From a checkpoint of a small transformer trained on Wikipedia: a variant of Muon for these matrices.
MLP neurons of a small language model. Each row is named by its layer, matrix (up: input weights) and neuron, and shows model dimensions 112-239. Each number is 500 + 40 x the weight over its row's rms, rounded and kept within 0 to 999. Numbers have three digits each.
Before each neuron's rows, "fires after" lists the tokens most often just before its 100 highest values on Wikipedia text that the model never trained on. A number after a token or word is its count.

fires after: " A" 26, " a" 12, " c" 12, " t" 6, " (" 6, " an" 5
L2.up356:484546507447513548490548533442477577491434408503447493500500484519533520480418426546518476475474542434490540497529580468485556537510538422494480486523522518490449455447449513575505470513448458517516488529494402526442539458491495519520487478481527501485497456518513440519466496471533559437475556455421511556461505524505494536480490532529480516497526452557537448508503502454489463502495

fires after: "\n" 30, " M" 20, " T" 10, " Ar" 6, " I" 5
L3.up543:481516507512507483594489503528517465450461437476526534527523600449445484501482468630494519543445459577543474486482502421560497487502501563478477528484497410529548539497565389498507524574507421532461459423536457530496562459518493501532504565528526514538495490459478433512403534516514522529498466581467481527502533514455424438488497507596468496423529511504494498524507506555465504459529

fires after: " B" 15, " P" 13, " J" 10, " C" 7, " H" 7, " M" 7
L2.up202:496472484532492490512495490594488459525503427524432564461525477511510484446504531551505484628471487493428479530515467518463555406537550508471452506469487534496575538500519488561512514599522526517481478544485523498450506409503528437488568559505494448548506506459501444495414533435535535546509448504498392468542506493533503544519562562420514523514534547460511530488487479524500408427532

fires after: " T" 20, " t" 13, " N" 13, " Y" 7, " L" 6, " M" 6
L3.up261:527486495577531498516511502536530545516485451522500564544431540517519498542496489472523444533465519530493581488495444481520547490512540524449525501415492504542437502573520456529460469540501398528493476504467522527458481446500526423436464535472486468501507446525532501528468431510517556489508526580449553452496541451559570497576465513494478470460491582547480475552510459515521545520480

fires after: " E" 14, " F" 12, " t" 10, " (" 10, " d" 5, " sy" 5
L2.up1127:509496443515535510493507535517407531560440510528478541463463484528520573575464574499498526487553496472550559509488543420440559511479523486538546446510461438526481498525482495493464516492560460502481492539542492533507463487559526453521418434430484470469486495535578476476501455523446567557510559529562434504481463494480446544522425427546503512508477526529506550556446491490455479587450

fires after: " O" 38, " L" 9, "L" 6, " the" 5, "O" 5, "T" 4
L2.up1162:484477502459451502553526507498516510521537530437446466512508513553482507572530565507545471568465434458495470512555580509554506583467549537457549518441488523491537491523489480444416407534484499490411499495523421488540579511515493456519495538516578583514413498472488482497521521507497493564552537471477533401497435539564479487549522454518548459520471527542563461497551530523577518478533

fires after: " Gr" 22, " L" 15, " l" 13, " m" 10, " r" 8, " M" 7
L2.up72:433452512462503449497415570515472504441553523488520469515489487485481439508502497524498455535551471503452474470500464554519482562446513531647490500482463555492537450528424574468572553486498435528486530457504461479470562526552429457468421518469547483496544468514515612454532511460475533495510521556541563436450441515541452445538563558480475526433489489534520483506520547498489544568543

fires after: " H" 18, " w" 15, " (" 8, " h" 8, " a" 7, " be" 6
L2.up1177:535364472427510557522568510437454494536480557477534488558480458496566493584474537491469544563539537468439544514524555523519517464491556485517495493493492454486515550463464531596491473481477477474514522465451492514381426434546490441532494495461499513536526447471546458486523536491501565438517462455500498547499484539511526519481510502481522496485531484477541484356534492407553497476511

fires after: "b" 15, " B" 12, " Al" 8, " Ar" 7, " M" 7, "B" 6
L2.up637:456508517537523463529525464586554474510582459521454562499528545422503480500430423502538535528491521503523557505585441482472506555494584521484470464460587439501450569521563476459530519535540565496514492496472492457435522522469429494594510536492497500482566521438473493452522439465531583497533466470543559494456535488431506487487513488429535471510519484435534490480503527538445500483506

fires after: " N" 23, " A" 16, "L" 16, " L" 12
L2.up232:508516498536524532569485490474469513493486553488566513527518488489497488572453557509504445512544423486527451409508485501468536469451555559513501494482543542487441487525417456575502509556521506581506434464448506447573510476537494493471456435463512491458471499524461580515521421411446566499532518477537508464407495541479511493533593471473481486503544520565547393502563500504509554544508

fires after: " w" 27, " h" 17, " H" 9, "W" 9, " W" 5, "Gr" 4
L3.up567:489497485556512599433541466452486551454546558570481485515564510453508491479513524557527520457504511497503497525535488538509516462494525418568555442470552512400498541464421482546477553498503446522469451443502505547473415512512503474555488477425493534470535520566521473384526500526564470528499536408435470533517496493480474424537501537532463499483474531556436535484457498459544562447560

fires after: " m" 34, " M" 11, "M" 11, " he" 7, " E" 7, " F" 6
L2.up737:509479515503564443554446511505448506479480436481540452515449426512458445495496479533454484555500505557500544468477526449421528540443512517580514509497485484536398529477404509456539549528562412557540428521510447542513484476432462528428498587510468544478558512471477516437492506503465525520419533516561459535532532475527494546474512425507567519447490513524514501543512588485484453545507

fires after: " M" 25, "C" 14, " V" 10, "M" 9, " m" 8, "m" 6
L3.up1171:472562465439513446568479528472465524522391455550520551516475508534501505477524541519517471556444500473548464540470538513413536482438485423450493503557498428463471467590523497410495510470537483465611458502454487551557513508560503429540550575571482471490487443521586467437441547488472523561480541520538493428501545537444473576464469497536549532520457459526614497499541580534479476465419

fires after: " F" 26, " M" 16, " P" 8, " Fer" 7, " Ar" 7, "or" 4
L2.up55:478557510475524580475515434554542480523462481491487512536516500537554552546520482485456476540512452517507478518477426467481583495475528490398481531508483504523500503460544462473486558556562517551502517455442398562454527477511475522501528511475540513476520426457502511507544561440456591477497481550557510483524549492496481540516474470566507462466461575488494485489509551550543455454493

fires after: " N" 15, " M" 13, " S" 10, " Gr" 9, "M" 7, " I" 5
L2.up611:521513509510406502503518525523415551414549536528498510524512482486522442502531478422552433484508470564489563555363440477488486437513508503583492499475522494446434591444389514455525573506520490537450542499464452513475506485453551558443501561499446495579483517538518495473537542532432455490458589510538480495515480517574488483561508448549484487479504495554495543553503553515500505534526

fires after: " L" 24, " J" 13, " Y" 7, " R" 7, " Z" 6, "L" 5
L2.up1249:578503507520456477453476495515462529455496491452514503561569534476468467475547509518538457485537506498522487508499476487513512513470575521477590490464504541500477479573529496448474460539549488523502383541439531548446489539497538485426503565441514494436445463535436504551461464461511529520559425507539466481433496580514495550490547520489565511436549564531557432496603460530459508501547

fires after: "v" 18, " S" 15, " L" 14, " V" 13, " Z" 5
L3.up752:524507556517425457460400452477461529446479537544587512478533498507473508547533480553413399479487450501577446513462492452567545547487543511530571444510439482485492514572439537514532478486531460465526492529486485518450488551507512498548539489493472498496511553483532537554528514517516474452508517572591534434485549557474463515545505496484534483520478466537487477520534488481571499470550